From a checkpoint of a small transformer trained on Wikipedia.
Size: 11 layers, width 320, 5 heads of 64, MLP 832 SwiGLU, vocabulary 22101, 27.5M parameters.
Architecture: RMSNorm before each block, rotary positions, no biases in attention or MLP, untied embeddings, capped logits.
Training: a variant of Muon for these matrices, 10354 steps.
MLP neurons of a small language model. Each row is named by its layer, matrix (gate and up: input weights) and neuron, and shows model dimensions 64-159. Each number is 128 + 32 x the weight over its row's rms, rounded and kept within 0 to 255. Numbers have three digits each. A neuron's up and down rows have the sign that makes its largest values positive.
After each neuron's rows, "fires in" lists the words (lower case) most often at its 100 highest values on Wikipedia text that the model never trained on.

L6.gate312:165095172068156090172146133144149170148125108129126141098123129150181177098141142125118201156131107108106067132179098112061147116117162177116165144119125124116133179184141178144182120148113107119122150152097108147141114162054187090194154066090130049115120121188131162141072123088151116096
L6.up312:161125118060152073203142094144082117155134118129116070105093175153124140110121089095133178108159132132128105151174114107151090125087090168112151141153206133062115106137107187165173090204093150083103121178144105137101086162132093107130117119170119119120181105146119126031083145120133121092
fires in: "of", "and", "by", "in", "from", "or"

L4.gate288:139117135123081108114185136125119157185158114138171194097095138114114080119128115104113151150101071123148130128144202105106166104120137079158131115132163090182104110156148113171121160133139177107068083086128126109101127151117099150070141088166102175146103146134183138121086062103114144110
L4.up288:125115103081118072133128190181138120141142142112097142125125158124154120117136079165142125121174135123063085130067146107110097109139140085070139159137069168130102167141155172116145143143147157170094119088143119086113155114117186133146134106137152122165111101106174073085151127144148178084
fires in: "to"

L2.gate525:140145121093190116097167049152107121118175105117106078086074080171134144106169125174103162130161116135092118106200115062097156091148145109186154149103181182091096113146096131124144090126160129147185131077138103103089123110049121130143125123111126133160030139140074069169105083115111119106
L2.up525:138135140122142125104122118187150136040146115109078159077047116160128144086103143138107168120091143104078085171135160158100130126144147138122102154158123093137117151119121156167148126187071112112129098158120118130062107082123152090104125151105100157122128116137120111123119178090049142116
fires in: "and", "or"

L6.gate724:118163162134135095124117144177158164117154136128135105172178071166155142174157162129109160142174134112155121107168177145140161068095152138119103121197118167128113025122159106143079118157113141115142185139166142116100137162093050084150089067158147135140107138133116107092140131111091150097
L6.up724:132151134105153118122090142186147151146073094142173115145091133122162094137105110167079068139152119178119103105156114140115128092136094129123123088204131174046131194106135155088154144141143137104128118122109109146115111132154133085101126131088193116096094129116099090084151086070152185070
fires in: "a", "to", "in"

L6.gate117:127133094126167118154213086102123154192091133113125115128199117194102157096130103141099120111155159142159097214152131168104135134103145100139129156163197099162083143120166112141166142083125148088122077163167109143158153096078137135159131071122112131161098096136132117086100128159089165165
L6.up117:132136147079079144158117106140057197168149124110188140173149129123170113119146195121159119137129217134152182079146125095160129117156159113126130049146161141086103150095136136084128190118143171118085109061165127121092159122089106131097133126120080147122051087096164110084144138108128117122
fires in: "in", "during", "between"

L4.gate86:134103113089086193091193131081091109116105160152163131135174066119090108131098145124111137124110127117117116124146245092139145117055107111179106118132102157125066076155126161163137120121142089145138115160127134136157084153135172166129181151139102093119195141157110127094073127171160136165
L4.up86:113083102067164184133090118147126076121069062121141114168195090126129114098101128129181153105080198129145152091103181148162083144105076083166075113088182106095120159137103143103142113099164151108144174126209127139163087151104100160170161117062174120131128086113156144109067149186134153196
fires in: "of", "one"

L4.gate468:148096134132119095118168116155161108090126095190078074108132134076053150131122131117156114176142148156098095126111115135119103123123100093121103064132126080105121051162132154095165165132122112168131156162142145141154148069146085160084100097164158135117104191127131131160125116138129171106
L4.up468:101145193128116107055152111078145103088154164124070072122167161118126131150123119094120072176103129118126112131161125127145097163134086137115076141147070111126160070113117153128113163117136094151095118129149104108115177176154197116153094156135134154114105177158124122195156125112046148109
fires in: "and", "or"

L6.gate336:132092095162072136156154120123114117171117150114108151061149181166145157132096185136069103144132102089163109090149155143102124098172180103132133136168132156170143128174128149119115128118117120086126139154122081156101118175124093200112084129074126126122126109166152099073113053120109090096
L6.up336:098108089124121118165141095121164130126175126178098090194124219135135106126118105116167114170119122084087101127072081109153108038072095114125106143197172123171177099170074089136154167146104087087124094203170089110109119170100151074154183131106115106110160089127113120116095096149148130134
fires in: "in", "of", "first", "the", "during"

L6.gate265:147087149184146124151154065128163082180166105092148068169179143120197178129190158078165108107163095081133043159142089181128105144124136127118131124137143081188187096075122039139153138137109131135206127127144134119130105082071145121128100107160111107071142153112089131121147172112085097111
L6.up265:051132114135109139087164163080180183093157084160161108128115093134144114123060122078140083128124133118153089090111160118134118082130148067109054104126052087124144148132145123168151134133127092143189209099110103090188152102163152086140109139083161120139080089141162083109046154140073134124
fires in: "his", "s", "a", "her"

L8.gate722:187127150083115111085160136172078191101114056163077126081142115176103097138118166123092127182159138101156069151136054102153126076181081093121125157110100094169126110138114143151108124106132206148156156132098132100135155105130090091093105172113142142176115163108091154133167083138223155133
L8.up722:140174078154105133140141155099154099150136143127124133114085170116111117101168103159162047131104144096145113150146056136140128125170112147133130125102107129107108156059094085102135117099148137121134145127069142073094173145149157135131103088082178108129121144162122112132135132145156141074
fires in: "of", "to", "in", "aek"

L2.gate543:126197106140124163085089176127165150144154147151085092134140138142103131199106110155110142153100061079124162125114101130060122150147176112098163138121050159120116124129149125111117104147122109127113160164097084163131140169158139096112160167165099175109147090114205105152139140118111147154
L2.up543:105170123093156145057164075161132101126220126151113154143158143206161150125128159164135105086099070102080124096101122126097149103155159202138105115123113135213107127087131095130149150155118114103121122143125144161091096168112116163085210087130085140100109064086141174118155119119161104109
fires in: "that"

L8.gate110:126054196090098154094163125127171091103147103126107141073151115097116110144101116093115100087148114120139099160131131208085166189159133116102161116211143171165180128111090136183156153158092125144174099143087156107117061182154116120082127094136162142126096003136135093112127087185176120147
L8.up110:095142157106146129099162138124109142132154129093173159100163083123106055155124156126155112085121120152108092159106158105044150132148131136137123133123088109090097132115111117104104163144106104157185145128141180087154197148162170147120077085097139159151106040144126150126133146124174113118
fires in: "a"

L6.gate435:134175066164137159137183153145196108144109176106166071108140041101144167091136164121129114132154126117120159145124106163079192113161164129215128157128164108127148109119167093149167151110105143131115167104136127145130142138107123153112080123136174077152070186133150097191161104107109123113
L6.up435:103120136190179109139102138159134128168098148137154159077136109105143146194156146170136177087124080145145114145136087151139166131165083141135194119111105151107118077109105121110146123111062078107130128154178190137172145134082158173149159091139161116108148154140105121087115184120041149125
fires in: "and", "the", "s", "with", "of"

L2.gate69:094143159195137105115165119073114150137150117123125087141113131092143090130165092098169114146097108069203158109166150173064137095135153124100181107128132169105095088145155138158121156099103135125130163183097149128141124095124132122139145109095185077111127169145118126133130187102097083143
L2.up69:105104105162159117102210146067097122193146101128118085118132143103140109125137108108140134158096151126224130142156112122123120111123128120089154138137136194113170088151182221107118095156160113097184097154118105163168183149180108149132135150118085050094139142133141128138131149118113094125
fires in: "as", "to", "of", "its", "for"

L2.gate571:149093140162136093116107149167108149156161081148133086152163060087115129098136153142133169167153137141115056176079165103152142150092128102086106124121087135116169110106155137112087144101147135087055196183138109063124113109154151147143134092171160127110123125142130121108130107159205090058
L2.up571:066085080142100153081106076126123180123176077121159119171190131127106157129141104116124153216094132143124132151041148145104126146159115121147112155127194096106134056121118116172167167081139157091103131134179112116098096154126111173127093149156165146033149136131174114096128176125175107105
fires in: "of", "to", "in", "the", "for", "s"

L2.gate277:080110126158115117129155112049148214117185115150169144146095074090082080090097131126155075149130132140094136116149130106101117161110125118095105106089171180094105124125119203152124140083126167151104168120074106163092116097136132094103134163135110081102102056101138136120187120084152112081
L2.up277:165113093105166086188128062104108188106118089103078141102163075112061070124098143138102110151127115175124209140145138132189126075174136099136159109088174143134116134123170115114096142116120140167109118138125176167084125084178092167139175096138092109064083142115099153140063092060133098136
fires in: "of", "and", "for", "de"

L2.gate441:091101114135123131188205174180094136134115157118114120151117137130088149121120146145105066135104082124076186174124062192155204098113159101138090176153126102147171216058141099094133144076097124139119146140167201106137141099152025093083074088195182168142131184143152170108132041121131111146
L2.up441:121112034164086178133100096127149128198111148160092164090122124131099080124144167114198136094132090092158109083147100090104131128164140122115129083111187118141122161105122132118093160116169129106116090081091115186124100096167130151111118099227179163100053167107139120078083128127129166095
fires in: "of", "in", "that"

L4.gate315:159126172132060164094135152115094137084168150130138044142100130121155184129173130180117107147173140101125141148044160149128122121140080140125143110077095136154127109189088219182104113127111114137118126110129137101113084064130160178093107172094144147135169119109115089043142107128110154099
L4.up315:099145141140118079077101147092114103099137123197182114100112146071153153078108058112204068101103178102137116028120121090126132137086140116085127091144048111125090131159102185094146118087114111122152172118158156169115133148126140171196181141114156080119157129096066155091149101165183166105
fires in: "the", "of", "by", "award"

L6.gate695:112097137161112109157109174088112164108067151121103137099121139156136116101126159199098167154138100142097089161127083151142147167140181131105098109148108127105147084182150112148108124139134198144073118147146136114147135158142131112138128109128152148158114001123139082127167142138120203181
L6.up695:079139106073107132170087085159138142135164092110126118151108109114132144165155134152130119121120119083075165110191142152107160124147152136061123139073153087154119139120135092165113167148137143153167087175123054167144112122081153106079074110098137173173108145134102077173156117140094146120
fires in: "that", "how", "where", "whether"

L8.gate740:068139135166146120095130109097121163200202170142065137117108146135131152088088137143104133136089149094124144111138117154128159117113139180132092094108063130177135051182135121151112150177169125173131231137219122114144119136129148088079127125143202104076123099091150139075113103132119144173
L8.up740:137128131096126174153156128103137150159142104137100144169113145094171126116117108074098127158106140152076146133104135087167136068147128080134116133082125114142203071104156097131164150110191127162095163159149118094142142193201164110102124106106149123171169119139144225116138100135130169212
fires in: "became", "most", "considered", "as", "become", "more"

L4.gate488:129091112162156139151135057114092110108121097173103158101100112122171168112078127168158134118118163090110161102152141091149167190123137131154086084110119166125123098117169125119123155162118141084085185099158071077099069062137109178124124142146075098168177067065052170139184085182151110118
L4.up488:125135112087142074161138130115137181129142125084129139082154111075177199110085108151163083127102154116143135127122108132164170108118171095102123140113130142143102123163112097167149137081128085112067152116084181059132141091079181154116166086092086172128128048108109082116179127096160142178
fires in: "for", "to", "reached", "reach", "received", "out"

L4.gate795:115154126131146144160191142150099153144101122142166056179138107132154162114111130163059119135159171145104108185110192096146168098115145138130089144101103120168116099148112151105116083135108118114131183121115146162126146182106177139153076075198127209086083128156056120077149104116098125151
L4.up795:118113139115117035149147133137170107168092098116143092107136132100131089103095150075171130143162204102125125134151175110178135124166087108149073123153193121074172113170171215118087152075151152103075094088151213163174100157163175147122095111150170126107061136144141151088140142121102120134
fires in: "of", "by", "with", "for", "the"

L2.gate533:156123124081075183062098142165192184138121130126134124109091091108090095162166120112127166161165100117146083162128080088147140154129159135114086060131158187091113118150089127103129088148054126143126134141125111064149150089070181078181104072082081069094141140121094081147165126134100111138
L2.up533:105107134125118186108047162191108152115133158155184095104134058180116137073130204142102144185160172139123100162077142047151183072157152131129098074165177167113145165146079122086101099105123148104162119150100138185105171060098129099156116079111137096073125146134100102119089096118063127131
fires in: "in", "at", "to", "near", "of"

L8.gate312:081117133146140152123143138100079135147165079133126079107130210148106151160119082148123161161177162159095140107136102105116120199109102105145151101142078110118087139130146180165137050144114119101140084141143195088165082105177108128122121140124129162143147113147177108142233089122109107126
L8.up312:133146105136147159134146061103163196155099061091104104140144204164131086123147144104076151126092091133148140108148106147169104092173077150098108167051079131115197136124110135100121108111124138167086158114165180142117101143100124175144146134134150152171162117072124169143150097144137081129
fires in: "was", "as", "it", "is", "be", "became"

L6.gate0:129175139131125101153137131047083145143167138132171091116071191088129161154119154071158107147109186091082133149178162204094168131145173152041062100121092152133130111127145145131103078163102100170112165143125135126086171076086157129133198119169148127136110120162092099113141163167160094136
L6.up0:155131144140187146201123146150070130156125116098127149137142142126137110105132140073171174121128101098086146107111179110175165029141103075168150145152182099133101188109133151150088137157128131067141115170137097100155108121082142125156191089114191121109154135114107084090075111070175090121
fires in: "after", "when", "from", "before", "same", "by"

L4.gate608:094147132116165116161141144154102154174145154068146149137141102124140135136167129050139111170127139147136130103186129097140095192195127097184104097219190158127137175135171139127140123155159132103189135142151096092124115081152077133158169148143163090084158174087094058118158067179151149163
L4.up608:130150073128181234062099100163101155123129074122110192172133114138063067164091153139157120204097160176148070123146151116110110131139067141144097097089161135093122136153128132145153164108160147116106127152117132119184132178161143136105079128156173117118108121126175086094082117078154194150
fires in: "to", "for", "on", "of", "returned", "from"

L6.gate808:170089159160115188107188117106172092120165174121156211140147162102130106132155089107073161093159138200117177123144162115157107068109095140182103196161200116152098082148155106150099068103118128107168164131197091090079137108134133129123142129117190091143100138162167109123082134147097114144
L6.up808:137179210145118149079173045165173151134111130073177123163143167106100109123166090108079119092132108146170191162149130096130091144124070086160051167103116165097076153157118104102112145081164132113174134135135060124096110192088112136102150054166167176177170089116094125071125141148128119130
fires in: "to", "of", "in", "for"